MLP neurons of a small language model. Each row is named by its layer, matrix (up: input weights) and neuron, and shows model dimensions 128-255. Each number is 500 + 25 x the weight over its row's rms, rounded and kept within 0 to 999. Numbers have three digits each.
A block is one neuron, or neurons of one layer that tend to fire together. After each block is what it responds to, as a language model described it from the Wikipedia text at the highest values.

L4.up421:531464499505454463471533500485503504473553486441484486498482494486505459512511516526530501517502457470492464545504474545480518518490484557485513535475504500526467503493491540474463493527516469503471517507535489538508512512489529524472491534482530502515488484522448509481505544474514496515514517482495487513492522521489479539510529457533520538456550506487486503498535534490498529480468
Responds to: Mid-word and decimal continuations. First digit after a decimal point in numbers like vote shares, percentages and temperatures (43.4, 60.4), plus inner word pieces such as sur-ve-ys, sign-if-icant and tro-op-s.

L4.up903:483463475527491494515465508543543501536506564517482489516480446517511450489531456538465477533499478535489522503447495493498518505540554502484457542472493461535463509486496479496473523517518492522545501495521506486498501535452483516460541490502475498520529479464492502475538550499500488496505508495529543464456522498500482548492507506508499473510507446519464512501510497502490494516480
Responds to: Apostrophe in possessives. Apostrophes after nouns and pronouns, mostly possessive 's and contractions, as in band's, father's, it's, we've; also occasional mid-word fragments.

L16.up847:515481511439492493478469496492559503529483484476533482482521512487486463486496485491469506526505516506503513454476483504477499543554524490529502459516503534493493492524509495479488454463523552519494479534497458511495450459505492520500520514523511537534484521502497528537490534490495489486516473484486531472477528513527495516501452483552507510538494463474519465497494477511510485497474
L16.up954:526506465496523513516535499502476527507516491506531496511470535480492493503492468527466499522487523516526494508491524532478514484489515495488493499502458491527515568552507499509475462504530487532506486518476499505523522528465470507458501498519484509465513535513541505468481527490481501518519496504504450502494547495554480519508464481501510489509471538548459524471499440529511538463517
L16.up1286:496528518538490475501489500515456479512525509478471508500496481469517513540511513523481509502457499509494521519504493541479513507499488527519482475503474500486485484483488539507517481483504453496501502530488523495519509528483519513505512487511488480487535511508485487510464529484512530482529543483463505530460536482530493513512504505473509490490514485504530457515455506499492481487491
L16.up1821:518466518483468529494448483485464491482518500465530494514480499507475484508481463500478486486520475496520513504466520513487481532517504528505480531522453535494490522508541472454483486547540519533487517495551475492511453539470472506513527496498510502529489506551520474433529557506468505497511466521492466484497500455503500493504520521493489468535500491481513471520490506532497478504497
Responds to: Before a suffix -s. Token just before an attached s suffix: apostrophes of possessives (ship's, it's), plural word ends (sympt-om-s, student-s), decade years (1990s).

L16.up982:489488528505498530464491485493541486533473502490545483491491511520498479451484489482525531531475497510488507520500564489566521495482491517466482538518520506516532492463506449472526526506464510505534500522454523535472517525486498507494476507431527520479511497522498477507485543498521528496472521494527536476499508505516451504502499552449512516489467515466525470549508503514494477519525
L16.up1563:492497488488497529516557474508525519514515490465530538486480474501521522485532515489504499489508473536532501506488538485523510435536536542505489473488476515531527504492517497500475493480475457494551525477462448498536457473470472504507544484526509486508470520500498496504475556492498488513510530480514504488482502512490464489528539527532500508484495520487489512487458496499513507506502
L16.up1618:514526541489498555470503501498487500520499473458506506481468487497504524509500487497483537487531470509433478547493568526503579512459500508511502560480514518532515516506515514499510511493465477518506510521550515481469475490484525458499500472521503464499510506495537493469485502512487522467490503522526465415468510481491509531514455472502500523508514534464512493448497529507522536512508
L16.up1762:495518481522434481494521507498469466532513464505487504487489502500474498524487482482500471475517460495554486524507531531488560465529452489504509547504476510523567513495518495503485479518477493519507521455488508480443496477469492484549542495481510472497510519510514487466500507490477480515496498485477492504466491462487489478496508468458499471503518551519483519488509488545535507531465
Responds to: Main verb after subject. Fires on the main verb, or its stem piece, right after a plural or collective subject noun phrase, such as include, require, describe, live, en-able.

L4.up1343:472510513505514497501486495508458507536487511480482504504501505477490484462483488494478485528430511495526490496503497490511547456551476460486575525516480496503546493526519466487482521510494511531513526486445503463492511523500486446502448492476463441495519504456512535473495504524482515489475454554504486452452523510500510505489491441491523523501532469489476495480486465505524488499519
Responds to: Coordinating conjunction after noun. Conjunctions and joiners right after a first noun in a pair, such as and, &, or, / (race and disability, Energy & Environment), plus colons after Label.

L9.up22:511532473504500515494502519492510522520493496464551509554453496508489490491517484525455504463516513524521473512512577516512477524463509501505510504514505453530520511487529517527502498497474472467533512540495497505517454520533517506532541514476487508491520527454476489524513507491512504486538492549471545473517485492507527498516498511518494497488523506509460517504452487485535497521520
L9.up352:502486480479512491529500514510470490481475469485492525470537549486465527525470529478523471502483522506476485519500507511514524522416540506470534523501499521491510480534523501451487520498494500485508458506490500505505518528505513498423522504495559500496532513476500564473527459478488503507515484470516478484434540452509494459484529546458525557504523512534486490507495528498456504499546
L9.up421:488527508521477446463503538508490513490498500513472520464499514477509522510528528514489532443530531555496497462503476496510503505492438491503527552483524514507516530520488482504528477458534478485490500539504524520541487463515546463489504485543521534504484502480502508493466469458458519532509471521533510507501495475552503525524483520497500516563511510503471486477490500476512534538503
L9.up430:543509480525535517488471513493489517492479471514495496488516513518491503480569511486503510488532469570486471425530496536543458536449519504559495466533505506514484472536547503497481499511500508452476553521549485494538539464492536487470502521507505505531522503432506467495512469488553500512527457458496481521500497468486505552495514500525502495470497535472485512494533519511493509517518
L9.up757:497504476475517502494512506520509475467507492519483511484511517491490521494551506513482449535492458498506488471513513485483508487509494505476481501506492464494473484520451444463528502524487521487504549510499505534509529475524492471519501495490497513438546534534530521461509505469519507516507486464487494462520498484512510485505511466466497491481512507512511489485532507484479548485499
L9.up1053:546462468509483498496499479458515522506471503509475490463540479503507512506513504504506511473479496500519529482485497505501543495493562480516561472477524487504538492492522509509481534513486538510510501491548498460543538528502530532471471558511578505480531471496556516503524486453502529517546493500446514528499490453547456507484482506493535481506568557471471502475493491446494481490496
L9.up1056:495510497522512499467494471508488521526512516495463477503510465526492533513533512506472480513520531507497531526478451531504516505498515530538492456496503465545508442481498479452505491495453465519517504510504494509517515478505548493508499508495535501449477530451503487517504481509535498512428471462470509503535518480484526467520499562490495493510518488499509508516521488484482509479479
L9.up1116:480509502492492463508522501491471471527566520485477467492490503481521527467476526493501534520506490534516497486521499474517500458525499469515525507532524507505496518464508460491473539489427482498441533535544507464493501477511497545485449475514499508529490482494505483514469483513554523518515514474520490472525529479559506471537515507546479512502536489522463512499577484472508493555513
L9.up1160:531487499516537473491481476517478528482505523493453503513515495511488468455535528507432461484534519479511477492478503504505491502473460547533479497508530471527502463487540481474485520513484491506466479537531505496474525480505551528481486510497464518479488535463463501491492454484512517528543466518520520496495496518515488483525505539496491539490501535522463515537514485449493516483528
L9.up1312:518520485482517460504499480496505558532476520533498457519496516517551473535517474511505522494455535503493491493492472512513484475428506527500498476444539481512489510502500532570504497485464504497451532550511543506502475462536497485458545506498525511517537495483515505488519444469491516485547497447484511521481500440476475532483522495509480504492533505495498514510531530478497475478535
L9.up1332:521512508511492479499516498512475525479534457518498520490459516502493551529486516484471477485538493515461477458499441477450443503476474499483479504496495560486475464462464498468535522504490478529532517538503476527476493483529496508505482526469490512511485517510536543495514514465480528494474518583506487496462537501489463511539492493503535463487505504436478461511510551506503551530521
L9.up1370:533478519505474516528519501455481502456485452497472464477490487498520504537473515508467545491521544479500528482479491483458498480514488490505505530531481512519535464492520454525472493558484544523472527509504485509529468495487533485487504540472487494480454505486460447468494509487519470504479507497524560529516538486526525505459501530492532493491466496497521523523508488482512500514491
L9.up1449:482470482515504489506494527499476460545507532481451494486457478500470506472466499541495492481513530520451519505475474491481470527471510489485548555496533490498482490533497519473508504479505502501472522500485480485465519452520508505540489509495496459483529482519535520490493498451472503477501515521547544520536512475546465485501495482527507476467464490502456495502480444529534521516492
L9.up1483:496517478469512480520522514489507471476517488533470488541502516446501457519523500515512496521539469488481482559517523532534466491472505472475493478500515478510506504507501468492474500500495481502526499502480454530552511532489461504496513463528463486510525518504489507478498528463519458552493542503502515477556512482466495539504515482491504506475474540498488484505515507502528541505502
L9.up1689:493452506481494464526496523477516487512526471457469437485502483524517483455511484535495506494504481471515520494504510509485494481522518558519484538544511470506485504493438471473495524498491508499487516521561433472459505521459441482509502457475495494524514509456497513486524451509499537503586480529538505484534474498486528474516497486506502533522490494493479502499445532466510508503470
L9.up1851:483458541514512499527480507515517549505477521486527481459515493476511561448478507500483527489493495495514510493480497521506502448500536515538531451495580495499513485511487513515473495493492457509466518522512528481497466481475499492541490497515516559510465492518465518541461489491479528486497487559511550523461518525485492501507498480505490491499541482485499476495540500532479529468540
Responds to: Digits after separators. First digit after a decimal point or thousands comma in numbers, such as 14,345 and 6.5 cm, and word-internal y in names like Kiyoshi and Ryū.

L16.up186:510484485499473558517457476489499489537493485464526485505498468513469497556474510515513501481477518510528469458493504516519499499495447535522477522535497543515525482523520513476482510464470515511515462474520528479513484522515509547504539440519486525502485473488471552487479465481506498474525530512523455548469530503536535511479506493501505511514517498492482514483511514477484537483494
L16.up510:515517510478567511491488457466511507522466494533497471504501459496490513479484472495500476485482512503526514529487519483531497436467518521496478503527517501467502486526542521489494495470467492513444521501517475513502478498492500483499508502467477491525536502471466469512499523494526460468498491501515521548511519511497477498545536504524556451472503485503443521487508483485511510474483
L16.up1495:515479520539483537490457492494517485482504523462499491531514471527508492445472511485505502456536501510521506488449495453497527493518497502541483510556527493490494525512515487498498533509514491515512532481553471450499500517484511488529521468470457501489500479474470493500472468478516539498511513479511507505485508559507527505498504460505491459476473478521469488521545519510465508518457
L16.up1853:469504522497497528496513507461470539531469449477480508513481532487541510497500503519463516523489470476520494497508487492542476469471492452500488525511508536481530491529531510462509508499490495515473502517498557498505501509463476513513534505487489504522468513491558451514514490560493514473554521517504480540489567526518441518510518467476508487481445500516489494491522522499500507521505
Responds to: Digits after thousands comma. Single digits starting a number group, mainly the first digit after a thousands comma in tables and infoboxes (2,'1'00; 14,'3'45); more weakly, mid-word pieces such as ri, ide, y.

L4.up726:492521483539471536481492545491494544556525492512505552474503486522459454452469506514513531492522519484547490470500524502498456520471514462510530497487478496511490528521479489514542487514517506462537489523500471535509502456497503522486463515464527485517494503451495494543482524506500511494506501473507533476487494507501488448479541484484493497513472548496532531486545476477511461533528
Responds to: Word-initial "re" fragments. Split-off word-start pieces, mostly "re" and sometimes "e"/"E", beginning longer words: re|sponsible, re|called, e|liminated, E|ntertainment.

L9.up207:467481458491534476470497522441488532471510468498495486525515515470490520512532516550463516534489483503512521468485485521513492519477530529517503518529475480528477495530513509500488523427477452499500543519478488486498486458515510498462494489443433510471490480463469496534475490489488463495526554482531493513524493506451503527474485472513519520524470515492470535527524514467513461493466
L9.up561:516484537499470506479510510514518491507522544520551467524469533484507518516483535507460505534546482501531488489505492514500504520522476453496494491466474507508499527527498491498506514503465526509540469496476520468467487491508447517528485522529515471489507478474519499484472525492478501446525483508465473475522513516518520514474478484530515508512545465502490509503470495477525515494474
L9.up582:475493487480506469487537498523537536467467513505542475495462478504559504491498461514522539494523481468474498547477514518508454472472553533497564488485495498464493521581470495489515509450487519461500523498505500467533510526507480454503497535502514472476508520500483494507495473466474544475500498476472507493501454487536511490522492490502545473492472511526468536509476493477501530515492
L9.up747:504450462507510505470510494440564487542470516546499430529483536498495513489481526509498513487473471507521457492502535489502495511509518535520526489488488471500504487472512479481497510479484427491538469480549526487514443503483480548482486478491521504483520493508522466489525483503453521531497472500438481439546507521520499530477520490518536480486488539519493476479503556503459505488484
L9.up976:479503491492513530513526524530497535512553524502477461489520501515536484514486519442545507536515487504479497559481507501500437472482509495496536476478476538518505503482486496523490505477506505494491534466540470500505553458497516498496549511511487509507470517532484493486513475489522487519509561539507566484495492504483527534514533538522478517495490527512516513449526482486493483508494
L9.up987:535535468498502523476535518484497529516519482468517477487550494509487433495476526524483503523492482507524521493487523496511531511497536488481504527491448493507486463557501499496526501501516485521470506463509490471488499475563519512463518515499528470513520491476475480487525506491515480506563535487515527526525510495498487492477530477486508469486447508534487507509463526478458533541467
L9.up990:510491478510489481476478479499513464518485488479531474501523461488505502512496495498487530473508510460526486526520582495468486486494522530495513572515506488496454485543452506505522485462496470502509512503502506497461461519509507501502463516516457474483507513544498535504556472538484474506495543499486517459477530525499483505514525468482510499498525522546515478532469479502502494518470
L9.up1029:517478477503489474450489500524487511473464521532498489509489529504445509537541494503488512497448509501526465482446531520509488498502488488556462497519497505456515497524516475461484523520471519521506493476503514523470452477492470509488529531457486468493521476495497520489520486473562517507472511519512484482462474510455479531506522478472459549502511540501561480495533566485526531536554
L9.up1441:456488473482505482484467483518475525503509489496515522508474493503495476522513533539531509487473472518497526481470518535484508494453494519532481513488510480489511530506464538536521498475488477521483453444502477493504449507503529510480551474483517516505501493448497481504492497535549473500527486450483474493495491496504465521497502492508463493489516477461498490446543506507477482489486
L9.up1448:466507497491496538492466462526497498479494481541484510516499484519495456472504528501479489489475485493535513470489516485499495471503494511481463424467482520466476515534468496478508505481480486515454508503536468482514473549529453464548546483490524491511469506538478507522459490472490490465523458521514534469513522506499495504496477456524459459477528454503514488440508495492508470499498
L9.up1514:491487506525518482520457482495486460496483486488484482514519489524473506508476501508499519467497527540520471516536501519479482499521508529516487478467499550522439497477509502444499484461512515528509480509523482511482497465506475522464519482512485521472477489531533511460526492497438456488491566488503511501508523501513448521474516517497510491478545514529487480498476511524476503449487
L9.up1542:496488504507478484505518478513510466486522545528505505540514482457527520572550467529471503456511508474500526515509528488470486541513510522498460494464470470527525467522503454469430516479471474490520547507536521485492515457482482483535484457511496479529499535538523495464536492531502512474545472507469493500537420538492478461437542499448483493443529494522517491491511499506503486497543
L9.up1545:520488497513491490494481507502473503456473484517493520450506506502530518519497447549518453488476512493491513456552478472511466504481520499516510492470494439482555454515524524511525517536487481477474489504524539515542467497515537538490504486497469472489506483520554515527497526516473501468492541486456492448497500533498474529492505493539509552465510519488499494530455502499479459514530
L9.up1667:453525505499480507471471480502522537531511467507485506506490513478473504487479493536473559488508490521502494512500517499516514533503486537502460475508528504449469502501499507508459471489462518496548509483476462486494481519537491511510487481502465460524488514483500443516498522474485530457504503519464438452551522504544514483482461495525541495504451491497505547488532521509490514473505
L9.up1822:527488471464519503481572502465460454490492502466478504525522513496501487498491494505548523496519495523492515485541507477499494493428519485492542506467482473489491505499471492478540498538507512506505520483511492454478457482489477509565479512517486500530500503522493483523474475483478486517450538495505506509524454500501470528453475491440515516512504507461481542527492495473519518485501
L9.up1897:468490512531465462496484524490529473519510488499546491492502522538473504535504485502476463535489477492536500514504507526485466546547510483507552480517458505449461515481548540455482517494493481465501513495456470501500531492500488477433518527502502499507505470506542470522494481520490513402504520508478476509484515459483504530462491461496478541470491492503494475525511507515504478511496
Responds to: Possessive and contraction apostrophes. Apostrophes before s or ve, strongest in possessives of places like the country's, the nation's first, the world's only; weaker mid-word fragments.

L9.up201:509482490513475491492494493509548493483492466494454539516505503535485477462541509462529490523513497508505510509491500490449453503507503517552488484510510498516489517505492499548485496475502547469445498547480508485476485553498497485538514474502514466456518518490465495449478461491501466497485544472457524496472504514483473464452515514467496505537486520484472509470506476512494470508489
L9.up246:507472500523542479498521476466518502509470542502522528478506491479485495478473495517503535503475533500485504488501507483506509479495510502519500509535478548460523460535498485494503483518514451508487453516510478500459489519476536483536489494445525508466512484489527508504514529482488493490465477503475498480525487505505505527454508492511534451486484514483548512507517542541479526484513
L9.up266:539504519520501533468548519489498506517510519501525495491534519519459438494516492522498495486519498558461552477504499522531501505480493460510475510499536544474547511525469462490451508453534497538535479499488533495477498525475525524532477496495512500516547474516500499490494516465509545501528485553514462500477485486495446477468483501514520511482499517489512487524461460488513503491478
L9.up294:468522498478512503482547506518478486475492488512463465442534526503523475525479462525477478467537479467481549503497522518525476472499512494517525472474493506504506475494511496495462492442495495512540506527507521490494495504536494529492505476505482497484523533538503463471504496486487531471534496499544466492503503517517511493451523492488507493516450479506549465535487485495524497498522
L9.up409:471523522504461516477519469487477505514517523497456514477573497482480496470503538483511518509473488564510514504459443469538506486481545502522445503490517488519456537509503450502483502491492507496530475487522514542529511520503491497456489479508508521499539468470495497483486524468501489483475464447522535512504473517484523482479544463478508495463538497503480532527495528504449509486459
L9.up505:536515494513473476440485533470497535480516535486513549511492470483477502498509476554496530523544488511486485501500479524488520479507483496486483514484502433502476509483493500498516511491495500484503532453479516513518471522504497525531484445541563527480496501510517541555468500476532497490520517515543474462466463513512464518501521479465499515479553509513505513515468468496476500536483
L9.up732:457500535542475475511537527476520513515518462521418479438543496521456474491508494501516545464490532526475530492488499503507509494485542518536495531514490510528471461566519532467504516492492508520507474544468496517534519500486497474505464504515482500500509497537451528506468491493470517493504509465476465487508495511493501512479510496549510500499494531528563540547500519527455491498461
L9.up933:477469521527544574500533515502483498508492528485520510481548431504525468517508466511477516488492512523542496505455482482493529483510515471515474480512467527497491477487543499481493520509543493486518539558514459518553498457518480506519510501493513469479478483473522497442517504491541510511530527467486496491462481494513537491497514504536492449500482523512507493469508502478554471500505
L9.up995:489526466501525460477510485527516479502518489526536507518477498510470459484504527487518520511514498556516507502470504476484524528498521441501472482466519489487520484488518527518495498485500515493477520447529476523539541496486517461470520500535494472496470556464462539475534517484482476524485497513480497489507506474471531497481490525523526521473518519478510531500498496515470491485508
L9.up1038:450485521519514523495513523490506502513490534509475529522530507511485482478479478534483487444480496498490521517496501478505508517483525476472510523478549539499557479476486516443509525506522561500479531494528482509536528533529499526551491518495539506483505484492492492465493458495514515495510485506489528484512501525487518542502499499521512508491491477457476530480511482485517481469517
L9.up1059:475479477521501476487511513439554510522525467520497534534546461486475526468503549498511493523488501496559479480525507480501486526474522477527474493492505482499473558513489484461488482485465523486474484479473476508531521493530537501553480482500510527485546474463449505434459472468482482495520509502523525527511488470463529488448502493490556507546512527469520492500529526505512479478475
L9.up1069:491487498497518495483539512519512478485499519504488525469497450536479493471479477475469476515523506520487499519493482475503528466499462476500508507502480482494520480512497524477486503577508427490470529470504460550508533522487487515528522488474504504537499468522522524443545507533506523477502547508518477469503488546508485476479525467491490519453488531489503500500482503491499535518499
L9.up1419:519479468520506502514513506474479498494503515512494516493530486504497481494548547502519532461561545526561459506433526489533541461472512450518499517486513513546482439534473476484505543477478500487497506517517505486541535499505545480507487524495464519503526531528467496503487491529499467532538535507498510515478507536503487517488476532441485486513538478514517524527504525515511516516492
L9.up1643:499570529513483465459537519480469548486506512521526503479516469511476471445495477536543497505526506530513484497476510504511462537519513523516498500534515535474461472525475438523488459549528476523534514544496484488511468567507493431523541485480523516550531493483511492514490490479505495462543492474478521535500468498513485502508501521454458484479495487524503519489484487487478532470538
L9.up1816:515512509497521500501498481497485482476524483478488502485522500511480463475480504500486491523480511512517503496470491518486526488541516452507567499485473530521527460476494466456493509480529479492455537522456509480503510562500504509509522472487483446517519447473506499478511492540523524474488507550472528475480491513467532500512485491486562481553517528482546499533514561533530470480506
L9.up1874:440522527527498472486531469480482497512558534538498486543487535525482509495509508493494508483476516495545525489481490530502505498465513467442479450480507480532486489484485505455512464482511498497502518526485476492469512498499492522494477484497498470551505477527518492495496519471514538508494478502528498508526459468544522511509521489503516462480507494506491501543443524496506507524495
Responds to: Word-initial re/co fragments. Word-start pieces re and co that open a longer split word (co+unsels, co+llegiate, re+taliation), plus hyphens in markdown table separator rows.

L16.up932:528471511476507486524540489465503539477490486515481498471468522491495506517484441491507495477515481448503505479504523502491500489456507507516486464532497485480486526440518488525488521490507483512519514498475484487540461486502486519498506495494539500483468523534512524502518516488479525490470510538520484468530495522499463546535446528485519482520509505498498497486498506526506530497524
L16.up1589:501436503515497512498498470460516529576521500501507504477519475544508498492495433487501518485464507489487497474468459540514504485493509490450537508488553498497476523514479479490543522517465449513476459515509521467497491487518508479491517509538501479517453510488525480500463476470491513510498508481560479521515446445509484478471488528497474521512483482432511492527496509496514509514499
L16.up1630:517519461485463534456515545440504486474532468511490513499507501513491517485482469482494485463518473477479507496487529503486522471510527489497518486526526474542506532477505498473546467439507519547484456464458516532466450515505513502471493487460484509522437497503473528456484515481466520518510489507521516489505511511511517535472468512511539524531468495447494541492475502494486520493483
L16.up1907:522487486512502487480556445481503532514474474531469526504488498507479467475494524488544462514489526486472489480507450486499500484492525472489530462474536517530462495500526532514493486499496518483476487475534488519498518522472523576518511525508462511482520490516471516500475514485459505490524479490502527453530486506503471519503513512489497506465462482470503525506508516513498511504510
Responds to: Word-initial prefix pieces. First subword piece of a word split into several tokens, mostly prefixes like in-, re-, de-, at-, as in increase, reviewed, instability.

L9.up51:518503529483495531482494528530484526511470469482502494496480499508468486501533458518493520480506508466499535482477511530472504490531480506445513515463483514489471522524557476505510457537540484506446515530520515491499524541510517473488527506461483508484522484438511505497491521491517467511492500472497461511519505499531481528529492541486515473512490601533517448541488474520504526444525
L9.up107:525449523509497511501467457447488523489455531475507438522516483500470508516502497486504500452474538494532527496500481473498484467515476504483544506536512485527471509472517479516505466452503496503520476546513508418519481527489468500544496499497517504499511498508480521503509523489559539513481507550484402512526512542502508464488490491493528512500504494517465477536520494499534498518522
L9.up292:477529492512499535502488486479524475488520498520514518542548500562496489475554525476529518497498495535498504514512484502523499489473504498451510452505522492496513441512459505484471523471491494515527499546484509524436490529451526464463503481527483488530533465491465499518505486487467481454526521513507497517483510480501481491480463508480521466556503477502485446472541499545493462501541
L9.up296:532500542491472486497504493461504473507546461503517493481473525521474523522485507489490510498495517492509523510505492501480473519489511464499558509516563488512520490488480472453522489508506553503538509536465471473542503537529499489528476531486496470468525532525493497527511506518506462500517546529448547535482481487500522507453509541513511450491504513497498496477512536535491455492524
L9.up507:499474517485462512481513497494501465522479525487495551539545479555518545537504489504546504499513505466462507484533504510536510456506492493531528521440476498502453492486515546492507495471465487468498520498488513530516466490456502479500494488486487480488522470444482510480512503482480497479501497449507511495468416472515472477462472522492496444486472510504465486485489522467530529491474
L9.up606:498480499504492511528496498529448495487475529459519449493492531538510518516510500484528542498500471539521513506458522525501490484485496540534520480500511515470537460453519502459490512474487520505482467556514516457433490533486516463517499493476491489498513514509554496466470450507479533499490510486503452495462506499520489502491556462507507487502513530463523474474501505555472509496498
L9.up707:496536486497523498454466486516522502482499491514525523461510478512440487492505508532529505463518522494514522503537556471462501479496444538505475512527468463503524490478531536490505533509483472484494526472481489481514539533453563529506477520461468498522489491511454492477508521477488513519498501484513520470511538478495527507483486492480523480460492502487486524500485490507483451511521
L9.up983:470500472500498508486509478490468493531462527500445454503511500492500496446559482534470544505501466489520480506498519576520483490495518463493500506501483481548498487511532482485522498490482505493526517495511510475536507520512531513460502495480495503532480494496490498481529500517531508505487496517454472475489493496514473486537446481506507476516459536475492530501514441449544499481533
L9.up1191:473489480520462537482522546494503546481480537492482477479525480515497497530498517469467488502465503522529478512481485532463559470488427520562514516458519522464458549488513490481506462440556516498503485488504523475479473516531469531523483518474512507524503498491510459498471515496493518499513514490498523455490479497518503526471496503490512522510471521474469525494529449508517509524476
L9.up1274:472502513502459533483497480523491536485472545538508500541542522497468508467515538442485471521491508445480511533506520500517492472499499478486508481498560484453507473490492483494496474500555534533462508506492456502509500516513516501474498479513538482484546508499487497552520468481485480491488439456514463509479481482491463501503457509460493479507550482502492502528480524490494463526510
L9.up1372:534514534503509460468501512542497512511472496490557466493519510529497474506501505496480493483525521542531471479490510467496469542522488496520541486477434488503523512461492527487541471469525468501515497480497483490484510489525497550536502499495472496466505541457509490464520530457498558482495489509547494496543542513501496503510496489475526467485473473520485513539513527516504474530558
L9.up1391:505520482477495505504484483492499498511504503524485491487475493487484526512515497494531510523473494499540521475501523510516483524491508497462533505447507474533548513450485520466526467488486533501511531530508471481527463483501529538539528501527468490484469498527487481538479553508468479461530479530529450504510564470511500566502536501472564526526489507470479521486460508488480494474536
L9.up1512:549547531484508521460510491509484472516489506515522494509533479524524496476504508480502486497479482494496490498530502470482502512511492519520527508497473482533537462518512492451500471489453498529474483477500502528475466495465474533483559530457523519506518504526458533519478523538492516486475513474472541455442491485520521543454476515517498478483439480516556520485489506503501487485477
L9.up1658:487530521541477492552487461515495518533469503496526514484526515511492497493525518511525511463501456490504523464539474529503516498506528518486530490534513525500491466519518461533482464462463487528469510496478498534454504508550495541512478529478515523516549521522486493500511499498509507481502484455496494511493491512442534479513500507492500486493517487508505544551472466515501482514484
L9.up1863:542500544518466524512508529492521475500500483465533515479506497501489497480484437476530507428503524523492488455465516458548506517527531468483533531497504526523505492456485537526490510473471477487468525523523481503511514509484507434534507488500468500511466476541516467461493540488510507482513507538511477465508505491471493523485531481475485532476506502524495481521536482499486521475528
L9.up1894:522493488563514510552504487435523507484465509489485492504524477522501510488500490509501486488549516551518505475559491522485526470516508497491467491484535510509501469533511476501499530460507526440466529577530519484493495488505474496470485489500484488513515521466468513489488532493524498482528496523537486460499481489493496489516503509474541532504456466488463486532473517486486502509507
Responds to: Coordinating conjunction in lists. The words and or or joining the last item of a coordinated list or pair, e.g. U19 and U21, football, cricket and rugby, prime or foreign.